MLP neurons of a small language model. Each row is named by its layer, matrix (gate and up: input weights; down: output weights) and neuron, and shows model dimensions 208-335. Each number is 128 + 32 x the weight over its row's rms, rounded and kept within 0 to 255. Numbers have three digits each. A neuron's up and down rows have the sign that makes its largest values positive.
After each neuron's rows, "fires before" lists the tokens most often just after its 100 highest values on Wikipedia text that the model never trained on; "fires in" lists the words (lower case) most often at its 100 highest values on Wikipedia text that the model never trained on.

L6.gate1330:112118167089114124122090141125118161132114160128140116160111115197138192145150117168102088099140099159107164167096117191138153119094148163123148119116144111108157107124151088124133118155145114134108086133136111092124124057130125118105145169110125105120141077154134130138169123131094175180193115115190148074121151164129229135124097149154172115160113118091144162092160172132076147130137
L6.up1330:106102129080145134153166147130159105151155159135085107092129083162124141091187121168181103135130118125179157129098097114128090112079100083124134103129119155175187104102149171154122123149168128156173119082059127103088177105139170087108116186118149110092164137132103128106161119160154176161120136168171174109140116142156192115107080123118086082142145126117131133104226167150090165115111
L6.down1330:146140047159133138075152111113144136139144151143189096141173141108116165128114172144146128097053121116108102131140111115137107085144083128143107175112139167085128111137171149155201115162138129106169087145135150119084163141112121087147169079091112091134139083144068137143105243152075170178153083135127099156165087158143156150124143155156073081120114146099081168151161172118064126137136
fires before: "–", ".", "0", "/–", "-"
fires in: "0", "1", "3", "2", "4", "10"

L6.gate2440:098153087164144071083113051139120124114082105125120145102140110163138082134099102150096123160142112131126094104161082155149122108098136128183112138163100136089104130074144171045174075114168041105133103140147146085131132068174119135123074091137163141104139112125128115092131135148103127130157095088069179142069134191097073154131139162138103135163144095081103087114119102157133054163109
L6.up2440:123134072190149180110083154176108125111092157056132139107092165119110087110101086140106157096155130156145096138147098143117095106137079074188098136152119081108072151141106141151196086147118132105101096060112152157184127159177149149118183097168215103161106152088160119089164089143115127113129091182136098118096080141090158107146172106148196113164158050146163102108110107140127176157071
L6.down2440:150127093128100172145128191158133124130049134137162101146116139134123117157074127166139156151099139087113095101081130104064099124145171131144164081136099119180194114107139132086096129237136118120098119111127118084088145097145108155128206120121133121108153189137090177171119155178108176161095181115092172182098136128083070140136166118135104124104084160133090185172180106113094165149130
fires before: " is", " was", " has", "'"
fires in: "it", "that", "which"

L6.gate142:100108139148126123112168117171210097199142091136139167132127164148149090114137098120112138111154101120161091157146159116103075157083146106077164091117136117103094127125156096141118087077112136136182145139106090117095119129100101154150119090149109139131094113162083170180159098147174129097153161121169067073135194095143189078069115177145147187163141128144097063132159104150135098133125
L6.up142:097111155164088143189125115129226156179105110057097132107114161149148066112126146154110127127153132140162147122083080081102114150100086088067085112093193133080098088016162140143055123125103092161103139133104143165094121107164051210104129107140110186094148126103086088155142159143140153096152199156103026058096119119130189118108096147181146157175162146181114070130169116161127068140162
L6.down142:124108125160123168133130107136153125142127118180066101144128174126137104051133124120182121101092100125156142148111111072119125129174057077122082092121140140167175150023147135087144136156152121166100154195151112125097172137149123132139145174151145135144186115081171126102111255088117107093140130169097069132116107167130115102120121102145151106147111117174208151112096113113130055140123
fires before: " the", " his", " a"
fires in: "during", "at", "for", "spent", "attended"

L6.gate1350:103168105091116108108096120046123163120128071125110136149163133164129153164128133085148147110162132128100106130166116183135115146089128086160165165089107116147106097086099093160125119133147139157135159110128125091172116089108094090083128127116137160111132194155109120156127103102120121088136134104143116170104107122133070140110130152094104097147115120075084138098121100163162121135127
L6.up1350:160157130073146126143115104129115170134157204121120176118174122090043101183129181158161107142117126162118137113115152192106137184126175155140161151135096157161147082135213179127190168128120159160113131132093094109115087063148160130136189134105103097110129158144148120182137123162142133111124137141093177153102057111131082128067135142100093146132100089149086150123139110148140164158137
L6.down1350:086125129117121143170101106125151135175115072026096127126115143087139089130035138117063131098121141191141122146094142107166130143159162119132168171081124097087092123131128112140117149202109155139179058094170151076153140104103170161134103183128109139170237127159169195166138175143068135135146127129097218093062137148110207110117155110156113136189130118102143184110139086172075053156109
fires before: " was", " is", " year", " day", "'"
fires in: "it", "that", "who", "this", "following", "next"

L6.gate827:096082094111083197146108161141116059141112140109163152117131193107116085133177122140133082100134116089139122125114122108072155164125105151140117109163122140091115144161090121121093138135167131147139085169095170184096189127103090092156096157163106155187113131150143167186137131073143146114125091121138119176113104104106174147123109147170133135116123138131120136124067146107138090068103
L6.up827:149096143131135132153057150113087110157148147201116075092114158113084118132169170142123071121103149109153127147163147103102086116055173104141137133121116151135116149152091079152096188126096161135116135139071171156142218174086071087132080112108104156109132111148215173158146127156167136115134058083126157117071089094143181173105147136170182140160170156121154148091085141125134091139134
L6.down827:050133148058101190141156086129120120128144152164193116103112106109101083172179164138129116139121160100147143113110196143127134128133137120120125093111106164079101124127127164155083137123096104157068099115135116191076150145113148120148127139168125164137131164108141141084149194062122170127179119131060126116100102122177169098144194126150134122169163131166222177158139144137118071103117
fires before: " be", " have", " not"
fires in: "would", "to", "may", "will", "must", "can"

L6.gate1351:131100083140165191154155107100096119128134117151072108131154140099062148069130139076128086146134143123077145091148145096170033189157078128188144153147186135053136130140161120139150113070137117121147146152113143145116124130097137103086106099115117102126086096153165103184173145177123106086148130096161079156122170117099096146138146132146151135171183118147157136107232120176107140188111
L6.up1351:133150115071109128123182210104071144172109073079135178122142089091069112123176092133132112094145143142111146137172157116118154159168146148119128089164154200127095140128173142093107129154081163081170111136148081068142143194142124067174152068151134076045141176136098102158122137158109060165131087099069126115087109129090129153148131133199100081163093096194150109131107135127196161171096
L6.down1351:163115059108190171112176079141126145099169098156123166095132120130086129147089156160040097154097157161108135153089097131160154092107156103185137123071123111082103172158117169164112127134158101156132098100070117184064132154125117105127134145099137095122096172122165155196076108157120112179166108126115070146127169133129179104133114092148046121055096126135149114127120125146141145140192
fires before: " the", " ", " Art", " his", " these", " them"
fires in: "of", "following"

L6.gate1934:078110086105129172102150127151080100129127123130171147102129089138159128140158115185145096058129057157090100129121198156134084141120079124132153083174132173132175152117097153169148083150159100130172098117106108172094114089132156084131108104196126134081098152141132111108084125155157183065158139138136168054087114160071163106209152140141146087153094097109125147104174102093109106125152
L6.up1934:133162095116124124181115114165104161157154174093112133161084121146100135126085154139120133061098092117188099178120172102104112131137089118106152105158131179149148151100159181084117099137160127133186132150115086132117106088148130088104119133132146081065045165113148193133152103195134154094118131163148049118142119182075137141117116148065176113117050136155089071168170080135142162169102
L6.down1934:088159103168151156157129083164070129157141127144141120088128167084151122138110161156132130096084120090158125154123099083070193098143122113149127139142152092147129151162131107185113094120072093126180145141154157121126102201151117132173098128148116124154154092082161099145127211154112113101143146113139138102086102160130111183133121141139060130132088161137125147094123118164127110113093
fires before: " ", " the", " his", " in"
fires in: "in", "during", "from", "by", "was", "at"

L6.gate2308:140134116107091121117085146134102173099108149106075179096138142086100111124235105109137140103153137169103106083101167060137134127108095144103095195153131145044127178122176123173170124127150147126174090194059115081186122155104143176098133209175098118117144142063141114120158158118181130102111106137097128152120099112174087131113117119119129118116115107120146192179106144184150205157199
L6.up2308:139135122139130098129154163137153110145178170128127181091137107093139079150127086134123108179124134102109097101111159141154091133139027153117095150131109183142148133090165159168077110067092200111141107114139191157103100141134143098121131108174080080155068152130159090132169096101077148073133136092107143121085092091148133137175135170107115106102170087080071147127147107118147149139114
L6.down2308:110105154113068105158135133193069105157162104124106098121103152109145113136114145073130088125143168101117114087139137046106107136155138149108146174143146084127139174137155108153131206127128100144130093118102154162146165134181149088155135129152166146110144100165092100094153167158113155133130190119155116096167093138093158135134124172101085074133079134119152142183153164180123127090114
fires before: " the", " his", ",", " her", " "
fires in: "of", "after", "before", "on", "upon"

L6.gate1197:138142106108082102095083085069145150134090111114107126160159150114118081113126126094105170165116120112122106145177128112093093150119089076103108140118131168177126065090085120122224180132120091130101129069125101141153111155144177114056108134115096074078107160152119146113199135151149121128138145040105114192130091128147106182109137111092100109129119072105147117160145118137142059133176
L6.up1197:095158104086098102197142067190136148115119096115156118102110143105151132095149120142128143113113175112070125109178125088109171072128151134098123157168145120106142167102185093192171111109153165126164110129130141136118093173109113132164143127141109149117140153105099127141132183106195149173108127073173133117130086149131070152158156121111072139126129104132113147097133097123111151097168
L6.down1197:085100134150190083138128173080125170102084141127128083164155083097117120074145115131161086156109153134144106170142152154160146179140169095194105150120106074113147127108137149087133134065140112177157137160139217074118051047123072131094148065135175128129145131175077068128131120122082137110170184096095105084164118143077181138164176119069130113125155136200106102152184124164126128175104
fires before: " |", "9", ";", "0"
fires in: "1", "1992"

L6.gate473:171162115201141129138157161140136161138112107165151169074109179183154159220112105088097109098160102094119083130156141127068083132144058153122159167114114167084084183110085068112149103139114203142136160134169175152114129180143132088141149147100214169171129070161124120127152131087085076106156100096116109117137116107176111058133104069092114106159100070187110123124137126155146126155135
L6.up473:164149061153118078142130129164150146125137087121127081094160129163153126204094131164131129089135133130126063106140169127111114091178119145134131164150169164127090159144059091090140125162158123109111153082150129149115134148124121185122159104103134211138060129129132077115130083062102110118185189126064135122138127121180136127127104109107140148091120105145114120081086120168128133170147
L6.down473:112135130126140146159094124128155134186094134117144159102155142125128129165165144125166158113139101101132112091117106138095076061163117099093115138178144141069128090162179089084115151186159139142164139144112128134139124105134129099146167167135151169158111097159078074149090245108123174163124162106123092164136083140186130073113141145149113097169179122096154132146161148133149146107164
fires before: ".", ".,"
fires in: "a", "s", "m", "jr", "c", "al"

L6.gate2850:060157166074134162073170132153088083119102165078124135103180084126108183154197112137176086181114110128146146139189142162135125087130201163116150105117129115113178127119125149109117164140085108121126028097107128139111106126144182118207124135115168167145119167132100152175159135152108118094161123149094093134095107140078138180075094153093132193141093048129116163145119149066104138160091
L6.up2850:090062126033163103144150185136086164159100160166078162091196072150104185078080124121134096142141103110141147133140138144139099165103111155210141069098128150171154148165171132100086167183105137108121081126065198106136121177128184121152144109136131146147129122127111082114136114146162133081123074081158113105131093105105163144116112121108148169177129077083111150108074139077105137148087
L6.down2850:103098082085095178084153121117108094097133119122150146140174095134116089173149115120147120160099086096129150148138146108134118123117121099203153096099107100037132099123135133146118115157120154132113111095061048117067172186076162196152091132199187106115123110130145097117104105096111144143160108176105143116061130113066215082120104155154132165183078129149122168136107141063064091148226
fires before: " not", " be", " have", " a", " been", " also"
fires in: "to", "would", "does", "has", "may", "is"